From a checkpoint of a small transformer trained on Wikipedia.
Size: width 320, vocabulary 16384, 13.9M parameters.
Architecture: RMSNorm before each block, tied embeddings, normalized queries and keys.
Training: a variant of Muon for these matrices, 11847 steps.
MLP neurons of a small language model. Each row is named by its layer, matrix (gate and up: input weights) and neuron, and shows model dimensions 0-159. Each number is 500 + 25 x the weight over its row's rms, rounded and kept within 0 to 999. Numbers have three digits each. A neuron's up and down rows have the sign that makes its largest values positive.
A block is one neuron, or neurons of one layer that tend to fire together. After each block is what it responds to, as a language model described it from the Wikipedia text at the highest values.

L2.gate178:507552463501501504494535463507515523494493496509506488470498497492515480503505484470506513577495498479493530496489481507509504495503476508429513494530501436526530523525487501544511514498527524495508491456476487474525477501522494501491507526458481489487487543502471469495503461531517503487518494484495475497530493507501536466512476528467551479516502477501489485514484549554514488483492512513497546478473515464497529542454516526487538536514506546521478489515500539503471489496512488
L2.up178:501456492529513492494487517541455471521476476515480487460477521513513490493523453490529462504508514500531519510494497498502473492461466518519494487454506482485482486532548460526459462534503481536499542516491483534509540462457506499472542554504503497523511490491503476506489498548514529513562508474516470504527465521500493501505468460470451500511507517521526474487537502510497514502494501465519525503465495477525491469503521498485531487515508490518465495481557488489490548501420513
L2.gate202:486494465492497485484526513461493491511533550502520500546491467484479464507485485476498496534517502447451508488503523486498535498474431502469559535543541459510483502526473454505523496496500515484492468522486533506504467469504503501492476489526528511493506506479442507539451506567540515548518501508501527467466508508525492479473502500490499503500508499482454521514519526501540544491501539546521526521509508451511478504474523490509482510468483480551473516540531530526416539530526473
L2.up202:498517440511520463505537478505450486500477543504492523544514470501471506464469498479520496552508504488517524493514504493512478505492472480497493511524504496473519517531498503479493518512492504485517499549480503500499472487494498517534514504464545495535517535504476484565491514522479486517545470473514510499470522469514484516531527485496528486469503477476504553513513504487520525487515538474518503503555528484545488482509514521482483489462445542536474493492518503560476556524480472
L2.gate518:466506475522536477499504476474509499491514507493542496515500492502526462469473475485482478562486488458495480521498457526504503487494484522500504516508507425518492476540473502478488516510469501503466500486472475539481467523518502544504442504505507500542510504517469499478467506533501487529521493509488505487492484491535510488466457479527566484505538498467479508539489546464506523455538512542482470489480488458462470527485501494523528529478528432514451496492490530513432526491542496
L2.up518:532467516511559479450470505534479448540520487479441482509493476499511489525524481510517479505465539544527525481517513478468522517445505527520509521514483499486467507503484465481480507487510510514497520485558432529516525485494453523500494504515558535524483503524512517501481508539537506489460500509501555481481473480484489505533505532466513510508498492493532505492520520492475441552506470483523454525486521484522494486485494491483485491505511470526520501465456528537453507511466501
L2.gate568:573491476482482537488507500495498463499526514526466502491526531507472482480548468480459524507544486492505504517533472511493517501508507486486486473486470500516470484538495456507505504526535481460480498533453498507442488522509499541498466535440519509522468505484486516556513483480485505542522499505541492485511482482504489503511490474484528485512539494494503470506471497548506481503465423528489503515530532523468535487505544512467501523493536536469489507483514505507518529506457531
L2.up568:454520499497488508529489494533497577508518456487485552507504517525528478530445518510500518518485569473501494473504482486510524487508491480474432513459523495482494470516522540489493472489504519502546523494507480516486487499497485512497522512496482498476538465515493505514489469499490546508489498524527494534481466482466478510428492458515535520514467508506503505484525492539535495495487505503519487532454471480538504495542490504496528490512485519504505451488444507504494492473488493
Responds to: Word starts after openers

L2.gate12:440483495505507528515514493476550516528504516501507516513530513482529500502468503476489524444540449470501510487524526557448510489521442491514476521513541472489461520476487463505556491502492530486448541514500505504509522461545476510496518483519525541486479515490536460475474552480526496489500480521495491517502526530524504496538532540477451522493499510496498507483514463513477490491511488524482492544455484492532548502472524501517536487574482505503494531544493499512467482487488491
L2.up12:491532524513470478539511505488463507492498465486497481557499429491473504472481459481476487531516495478472570486477460479504516465471477517487506533491524456495500523503491473480533514503464475506467505533498494479478532513518492493491506497508486551509496500456534448497541515512471504528531499508473510470546463503532499479489518498510505493482465439528505511462500517518538471496514485516464530473462476524516509538484484506505509513573522476507460558524501509481496534455518471
L2.gate189:540509525472499519494539477469504482497514448487555481539476518491517501451495485521502503497463564503495526474527451479476517497495514473511475468496479536561512535469496508499469460510516489493450453424495548529524500523508505505517511493511466462523519475464512527486508499522530492481487490475504526480466562535505499525498483500460488462541531501511459493523516541545491525493531483551466452486546506483494452435473522478475505508509495498483484490489458522483512492474503496
L2.up189:519505507495522494486507462515520529476581491490531536467455526517541518483497507523505485517517478494487498513499497543525531510513511459489477506538491506529459472473520521487482466522520508510522515509472477460536541504479435519539480441508480484507502516505491488499502493502490501494495560516456496500503492505499508547455493473542494471492518516475479524548527507535482534479538482487488474478480513514541509457514521506502508486484509446479488511509504533498482484495470494
L2.gate250:500458536517504517515499494502509482489519485488475454443530540505562510494517490525488492503496514539499457554528544499524518510495475477518497472489538494507530502520477475565477524508480467464477474517487503463487495511490518476461497481525463508484496475502509518541546510468485494498535505482494501505499512487508494482463548506543499472497456518515515482463470506519464490499515540519492513498535471467494514482482505519531522506521544470538491511510486519506453500437475513
L2.up250:492465553507510534577460488518490457495486516529501467480494451534536502489496544478462481501470536527475498525477513486477519570484500507480549517479490467511501485514516510491488472488511511484540508509509507514489517513525537500503487505513526477456523522497562524537510499508530488468471486478510478485519532485525490460510506511476506525457484556459512499480561512540484537477488497467529474498492481528492484479502502508509549476509512440535546489541500513537481465531500478
L2.gate448:493480579526475491500451487482524492550500476491507456489459476496534512491465518491517504510482499519495465493512533465512503483529495468506487473518484431496494494512512496522512459471499474482485493507483482515473474473488541531494451516474474467527541521536474496472541514478550481518516474504478530489565507446470486544518508503510480477462480494522521477496480499491523494478497538529510510529493485516496495450488483514453503455521516505501466501551455524510458497534481476
L2.up448:490498516521519501475523529493484485490535470523498513493473476459483475507466498475495529500538516526462451483500486522493487520479531460501500475552481476503494525477483551496509480493510490515520452484537504486520524508499499478455504496521479489489533488516524519482472478513525511496508493511498496480470475507472472501465507509472464482445439497508497509470473546508469495490492520495494498512514514502487480443493503515464506508503487478509510509517484475471444515502487532
Responds to: Parenthetical opener after a name

L4.gate182:503497453486492552486469497489522475508510528501503499492495518510497498517483474523451535518493499488505478506491516504483491496496488486530483534492483452440556499514415492500490471455503554500485485489481469508519463524502504511536474523527506493489520496471519437496511488531492508553527505474553509546469514501491492485538523477491519499506479488492510473499502512483475517521482539537470519551523488472541496512483485526483559546472507537469524483514496472514471486507544473
L4.up182:523509447465533468477488512478502535447530467490531484461547508460513529494451531493503527490479495462466493500502506509519476461507486522482539523549499503478527469510485483498504499478532493484514521493460549498470496476513452504505486527521527525500507479514459475495528492491488578508526535477524485515517480504496514522487513503463476542502514495512523503529497507521490460494507516492512485521511478478493457474483517514485500546494482479512520489485478512499538487474492514
L4.gate334:513500494488510529524513510457514516493521451504510491505495484535513502549493459473487499510492470514479501468472535507491505541561485475461533508493464477517465514515535529486500533524441503448494525448520523535512544526550468492547499531507482490476503497519475528456493516536519519506467477466508490507493435526503522507485514487514483489484452517513517464480490495509534535504469523514534513536532473522455470511504519517493468539509527513482487483497500519485495544502494510
L4.up334:517513477484543488527493503536516498509562514494497493479527508542471521503539489490505482505485477514486486498529508482505501525520514500494476460534498511497499524529528480482461535491517509521503474473494481499502490479518502503524522500531503440460535521520525537487544497520511507458490485477505519518487520535488505522497529529481475457491466493548472487496527519523500494483505517483539515468511537504534474526520525493474521490495542504522466500490510515497508542482535543
L4.gate448:491485514491511533506520495502465514495474493499523507482475487472481522531480534460529496532501548492503509453495459516487459464477510533475529510466492446530450505519469504488481528492480518474566475457564512557501516525515501516506444512465517471486512530522481436475535483523515509498505496479494470520508457536497516506514472511516527538541486474451529498483480532514511485538468515534479490530478475518496520507498486482506516551514511530492483505527500489501490533511483517
L4.up448:514505517474503526500513554519517533502474475484493477482501484472476493467499505504490483523519511493476504502481516514476474483488451467512506525470487501475467492474521494514457503464529502479505457482510481519521454487461529507469507477460535504432500532522450455483502492501507492520486485469474513506485463466522538530540513489514476523505493504499533493481489517492492507488560528437523474518513485482483505474509475522495475483517477517439521482518493460534538508527520484
L4.gate566:539508489455495472510486471505499494486509487501529477514507551481521458518488484495467509459508490512523462505513473553564482461518544512492439513483517476527491495526562504453507532471488464492546527503509481525508481491522501559529479462501531480565517538497543479493523517496506492511487475506461537508499490507527550506487523507486520434520593492490514480496505541511483481473516520520498504542509520529536481473462503453522514515487471510505521515482535468436514522495519490
L4.up566:487536508475475491564499505491483528485505511485505501523482469483521482492500513531509521503522496483513490509492528507471543548508501491499451467536499489514495495509474504513530485461545483530482484466495514531477510422492506488532520423475534519538505514523498478514509514477478482547488445540511480487495506540520538479526501435494509514519524534510474533523507497494487476507518521506454502550516491575559440481551511466485509506469467530541499559448459493489484495458504487
Responds to: Word-initial prefixes and headings

L4.gate291:497440491450563513496553514523514484461461529513471501537534498499469524534508461502527553510560517507491459479531532520472468496545489483509537490510476496469493468483482484506505462473512486524517467496514519469500524481516537494472513506497480526492488524504520516523455518484466527529531508542502469512495516482467515519472522479506485503512479504516530506552515518471513518505534502489485513532483484458478489428520520435479493524499529467472481498517501498456463475455496501
L4.up291:540506529467503505513464499542457523450459481478454519502498475500532494489515521533473510498499501483505486471490496521503493476455496501519524518504505509495508491462488519469481480503469488463513500510492535532493500479485467509488489549514499544530470516495521496466490488544527504524510485499475491501508508539515508524497478489476542500516499514459515478466520551472528534530511487468540513522527478504510500458466489469481487511501505500505516459489459526508469459503487480
L4.gate460:529500501508482459510502497574483489540507514478499556484487505542531504511523498487480488477532519527471508474491522520482523536473494543551486505514504523530480512507484496480502479494527500495496501429518490493496456521513550485502498482513534500491535463512523525497478469528510499527484491474533512471512519485503514540504500456488506502500514491541536517491492496451535533491515460494483494490470486496548495478467487484540557499479473469522498514505485515505490571576528451
L4.up460:468446481514481563499510508497517475516461526500541504507512483487473499499480440507506497454475496488496496476529508501508533494436521483513485471519506511433467519547466470448490493504501497511496508521483463475480491521481494491442493493501474500499500491454503539489484495529500445533529507500477478492480565470513475499506476501462507473530461505471523487503497463496504523493486494508516450486554501508477499524492470460477507498516509491496504510505434502497460489496516504
L4.gate568:497473565520516533448461509501505507499481503536496491500472503498470449558566537500440517502521525524503511503516508514504470477516529474490486507510539496469511526495532487508495462488528487492530463534471518545495462491501524533467531478518519517562513502507466471458510500538442487479460503520497499490494474514509516531520522474536492486495485474489454496492488548459537466492489477481497498548492544522529511472506480514546503492439486495512495529539477532493527531480487514
L4.up568:535517524504532478475531500493487524478439495474475564508458543487476492520492519523502503497499557461524499475482506488505511511543481510485508515535504492511472503514509516506504508534481508497509502496477481481507499505509501494457467503523499471475488488511511504514516491508551507519543506486522538481492537497526525533461508524537526478481472496511475471489480520551577489499543479510525517462514491501495498491536520535498506466522526455464494521504465482474505506520514513
L4.gate600:499511477551547498516536511463490468542465512477457491464489516513513529478504476475493491470522503441493463531505500506526520488488472492540505515545525541580482499537525522456534513493505496527558460428510469487528507469493521534485505464530494490498503510507462543465472504481521465499517468477470504527524534501518506496468534493529509511511512497487484530489482519511552492536490471504543509517510483492444502509515501505546493463524493489501468497445462515504542488517475482
L4.up600:504486508538535516497504501515521533465501517489437489495482521512450466530493530519502492460534480518471509515532487502489494505526508543525471495478513450512537488484545476467534486482488424505464498522517464541478515529517491501461487525460460453484496548467455487476535497492523487504515498535520473459471462501462486527517522517496475548471477495489483526481507528540544470504523525488521516497521525462511497476502488510497502525492538485509520471539478500515516493493539532
Responds to: Final digits of numbers

L2.gate181:514509459532535546499502506498477501478458465488464528467471479515482476499454497506518457487523479481492579522522511512492496518504496535499477528517469480524453513509468491472487498496531518494492517505462504554526495493526463485471492559597465530469501485524468500525500511517496502475529526497528464492500480477504502510574506511481525470529524541535476471487471427524533478500456484444558484521533465480484514493515517484512523526508482473485492456538474461518542497503496491
L2.up181:498489473455493491478518485473508498471445476504519502435538493472491440480495491529477489528536474507502550536475485481510502484525531508488515470500532499457473499529562497515487509511528478573556480483492519502520521473503494534539517493486480524487505447501507511529514482533481538470475538525516483497496527477478484531492498510516516518517513493456502497485507512521517480473511523496486514507497518489517494495515521482534529518514511526511544543509482505472492512514530461
L2.gate333:509446505536510528522504462484483476536453525502468453518474503491523455498504467465462534467582504503498500490497482503525504518499481477518470477531491467502510485547461498479539454539492502511505501528565517494501513491508502474530514487466488494486551534498501493498462480499484484480527509516503505477523504551505480535543488450500506478521482548451510484539495499476505482514451473461529504541555499486511540516470488478460539539525532461536490492487470533497490526495488500
L2.up333:521514453506514499479487530503477462483484459514490470509494481510536472475504475478470466474538466520488508459514472478505484505498473536512495482493528455461514526521460502475536494500502567499461472521565502494485519499511544524522521517477486523484513497531466486480516473478505498493495510480477534491472485485512484497506504520494505512502503559468534517534496515464482474531469487482519536477469540480547469514538484465472532519489536461487466553518435512490453538492502510
L2.gate417:492504489485518506474488510451506460453525512459530493493514551545520501513540478478436524457496485522424521466476515523494486501509492491514512484545557461497515524579492485474439496486506517500458499530541486527494506472483509504494468525527535469493497510471461478499464489513523499511496478512525493464441504506517458521478469504496480495510477537458469542512503484502513516505507481493537508485537480505498507468523490528519502527506511486513473481461492517476511537490506495
L2.up417:496454465548498511514541519473454502531481510469491516515500510468513451476494461445481512495481510484482516534473518469548558483507486521525467455499472470517511487528554499539522468528531536535484498498526504498525481505481523487497467477523497468516495516523487520503462468529518468468475508551540471501459483461529479573556484474495497488533519512490493483535505534517491490506491484525501510494514464500493528484555508500488500512513515493514485550495489520458562510508506479
L2.gate498:530549536502533526497507493520502486481520526486472533482512463498526485504507491552521532510499455479498519531470519507528507478506498471508535506535472492516462500535457479512486489522495500525482484497496529474453544524537529484524529529504495518480524496499493506490499499515471517494516531504463487548507504544476571500517514486548514484483471516469500512524462457499505469534480505531506518525474486461527474481497539464469513473528489448455491511514521525557514487517487483
L2.up498:499579507526549509489510510524519504466521500475469486547494472501458469477489526528511516480537513448467484481516460502494529492517499497501428476515495523528521487465477536518513525474479459536494549515534479476480520497490518436523507494524508500512509519498475507497466503465525471437530522488508485518518487503480491552503490486521520516449534511500501490468554538503515514514500514488499477485529503498537475505488465509498480530502479491518460483517513485505460519466515547
Responds to: Number completion digits

L3.gate64:465460518489534522508485475507501505476474477475491468514524502510435487512535487493472508481555490539483497462513460479509500457498501518530447488454517530544500535518512499483538485476520479513472464459483498495508496469529497492514527483503488502521524501461502492480512481505523511494469475472517482469465467508514479468496493460508503496534473526494549514509491475470512486485479514514431530517518554513505517539469484496477524543516534481497468491490509500512489486537523493
L3.up64:528533482509526471494484497534546491456497492509497437519484505521491535482505507527467518476505510520500492511478475493475519470553519481530505479488519563539530476492509476558524467470501448477520430463505516521544541459473476523512475513567522502537509532478535522508442505565490464515484492547519510527470483498511459525427510481526481507520486482493494466487481497515495531522492508485509485494510514484492473501534505509488532485499499510453549485470471497507507509532499496
Responds to: Sports statistics tokens

L4.gate0:563467523472512496510482507536514472487506461485511510478463494550508493463502489516533493507526536519524475504498494457505508455524516499488504509484488527465494515519487463484491510491474525539492520518486468519451521496551508516515514469493494468504535467520493526469478504497522470432517474480528503523457489534539491477456551497514477509475487498460484486487530481542505477475494466483529509473530517521470494499542506512510482471536543528494491511469534477521474489542519483
L4.up0:551497533528482467489539500476493496553541476476531502510507532540510489473456522510517508486516496491522503476475515490524506460496478506452486516482505509485518526478481476483508526532476500543486485514472479453486546541510487479504552505515530473484525461500452497523494479484468498525497479528516521513500455510515496496463518509518470507465461496502473459491479493508500525477480433500553548491500500547519476495519523488471487473491539524524482521434482472528490516539548530
L4.gate263:490515517487508513530497522490458496458491478474531509532504485482498488489492463478539456507519513515503456473476533503521544483507477500481513536516508537528494545519552518495502490470491497524508515491469494533487520497537509510534522483522508483508462526511487465468514489471500469516463510512497466489488474494512509493505531516523514503513517502547504507491507532491485523498482506457497481544508512486529482486462524514546458511523503514508490470468515522495497540514504496
L4.up263:511506479439521510491477496496468515433503490474501467487463525539506491485493531506514516510543513459528462509479525479476488513489478547485473486492511489489497550528523498496495507505502516521513497530493478500523500508511453521451447495553480509486526483460480492480527514464470491470498486515493525522536477496526474500481496525461521464517506479446491504486489475458522507536539534465516457485443476516516482490505478529483543522452470458521541478489540488518495549535495467
L4.gate319:489449479503460482507486494500520499491465525510553534491493489557529510500499515489507489528540489532497510524474535475523498443554520514460495502457493533497503518482505506514498474533447499532557543483508529473473514507502536476555477467524469496497492511511503464517535534508468496553471528482454498486544487488486501475489490464512519498531495527513515474484527526498492520486540523493500512490476522552454512470514520526459463509487529497529473475451512533516478475508525499
L4.up319:508506507466484464520473501468528518506476505506522512505478492482503471547497484480477510522551483523484474503496544480516553463513455496464523497547518524478490495473542493488466512456496503527504515551466535540492540544523509547526491482499473459494505486490526474523501497455458504503465504491524536498483458471505510549477525512506506512516519511527501518511481522536489479455527486474524493475457479476514512506530504528537516523514476491515445479489474482481500511511528524
L4.gate345:499488513491512460537519510479518489449506513587512525485498493517480518539474483500491511499512478537533516512477519522500548471551502506486492488520480498513487522489504465510488500514484481549519482506486487500478522497549542530531452428486471465512504533522498465500530476488500514492489498511525539470553465503519525495506552510517528527520478534499509479490515522503512505516527497475514528496526501472459471506522503510543540498503502467502512500494490500474469495536483525
L4.up345:505465479521515441527495530493485486467506496544541544452506513521447495520500540535466442485478499525529497524491536509503479415517502505506478497497496521471494536514479460544481520480486504485531540526466517488474502489484516547525482454505505486498506507492475507482534532501494505495521501501470488520522495485510508510480521477522502482522474481494484492479495511487511485503494528474525492507510538511453467518543521473489513510482524470458506492436490487508479494524528552
Responds to: Person surname endings

L2.gate138:525548462524452442537492469506535448519559459512487464489525482499503465522494480509511460478525510518431512479497518525486506499508526495469481515541537502499515524454529522492488471458526464497510472505473493473491511579488453477465504472532522518496500544461458496537497501472481473451534493513536506483482490499513506498500532498491508511476456513493512516482481464488508496513483497465531517472494457497500519474477501505473520489483513528505504548500462436490504544500486499
L2.up138:490475542504467522464481454482485480490506468459508521452474463459501508509424475508493501537526501527510507452543573487478522447491492482511541505511541504500503567499521523482441485513465494516519476505505461531453543500480495494491472527480514493532539540503475486516477499471471527502504477509465473476474491492475500476504513489526509520493510491486514494467500473467496489484556489528489467472502457503501518500505527496459486497484457509489506510492498453488538527480529499
L2.gate288:513507476489467510501451471488469523472512518495504463481478508510502507529482520476491464520504478504536505501489491510488501512503532516466557461521472492493519495520534475517519511484478477501538485503480502461501519508507515520481485493528525487519491470523520490507524511503445502499528516510473522514537496511501464528516554523501460478533492499482448503521442542499497502503474506496550511513485571508482540485503534503512516516499452543526468518416557508500527523507520514
L2.up288:479532458443481479484481444526475503487512495492510504530542491500465519502520525488481484530484518540519491533464485526503481502513491496476545476507503499493477481497476481522516558495487465508475496521460474516514491527524485500470489538500489464504467512440483525493492506512513499554493444512486430515494482575507473465530522472484498496559497520484444507562499488485493502489526526475475500468514540468496466487542510547504531549507463529502489534504513504479465519537510493
L2.gate320:522514519496496491524487492500497534456484464501479467508452529537521515465494488500473472522516515471511496507515525490517476528487535487470478539531495517503481470492500508544483482484498501531524481527471500520504495515523533508501484470536479461473498495496462492526510507483514477457516464542466470500519459557538508516491521488499504515485534519480498489511511495543546501499462526443458493524489492528505537477524513521485500492543454507475443476471491504500476493529495481
L2.up320:455483473484505461512510519505498549476518484485498497489481500542508542507517489490528465448508472520517549538479537547508487486521537489449459490546468553521543531487532557482431530515462522551506561520512529512486526533520517464485502511512445439486480499470448479506512488495453537459514500451505489468527486465530499527517506473535482499478477488503477497487510502514542495469455538512502479538490509450496482512495494543506513533500485517477507541482519489514501518503496490
L2.gate450:493482478475472502460515468475465500475471492516498532524477491501496502489489522495498521520528495511504513463501530561515475461513544485516481527494482516518484522506520538514468523442475515498461512478506497517506520474541535459492516493479498501488471509504440464451500502475526470503459494483492445501471484524489508515513477549497473514519536509515479525528464481477470514508542470491517492495488491460498543507426487533508520502496530512525456530537528498473453526485522456
L2.up450:458513476532500509519459533481510524470512491489485458519503519539482498526537517523495511505490499491482496517528488480490453476459507524520513569489487476486483524508503511466493511503459469499460488474477484511473507551502496478526514509495508485467490473469503484511530525534511448511530502497475489506500471477515482507525519519510530511461524485508490500537493505490536500498529502513541457546520468482472504501477505485495520534479494498511474486493479467500460508488559506
Responds to: Mid-name subword pieces

L3.gate322:500462496508478512475447534464463525488492512474526488511518498465494490514492486513484514514528474463493500549499506465484444466480495496476497488480524475514483535503412501516519476421485507499481524441504490470512503499539544503541487490509470502486507516518503530520516471517509487576491478521519488498484485506481551473468467497494519497541486543497501551504481470482493493509544540446518520514502476480468524513483482482463474526477505507512501468502496487513510535488476485
L3.up322:512511442510503508435505487467491484497470462501501534498511509448498493492518530506464516494512451508479493506496530512507501467505485488489476531443500435502545487515484520534542467468491464469473487451515480512491516519539559507508531530503490515515457511477457548539494492526473469477486522574494529480510473513494524531437527496489514480529476484462517478497494554489460521483514510505521496526461511477508484502454504506477499529535487469468492425487513510518540505503527497
Responds to: Word-start prefix fragments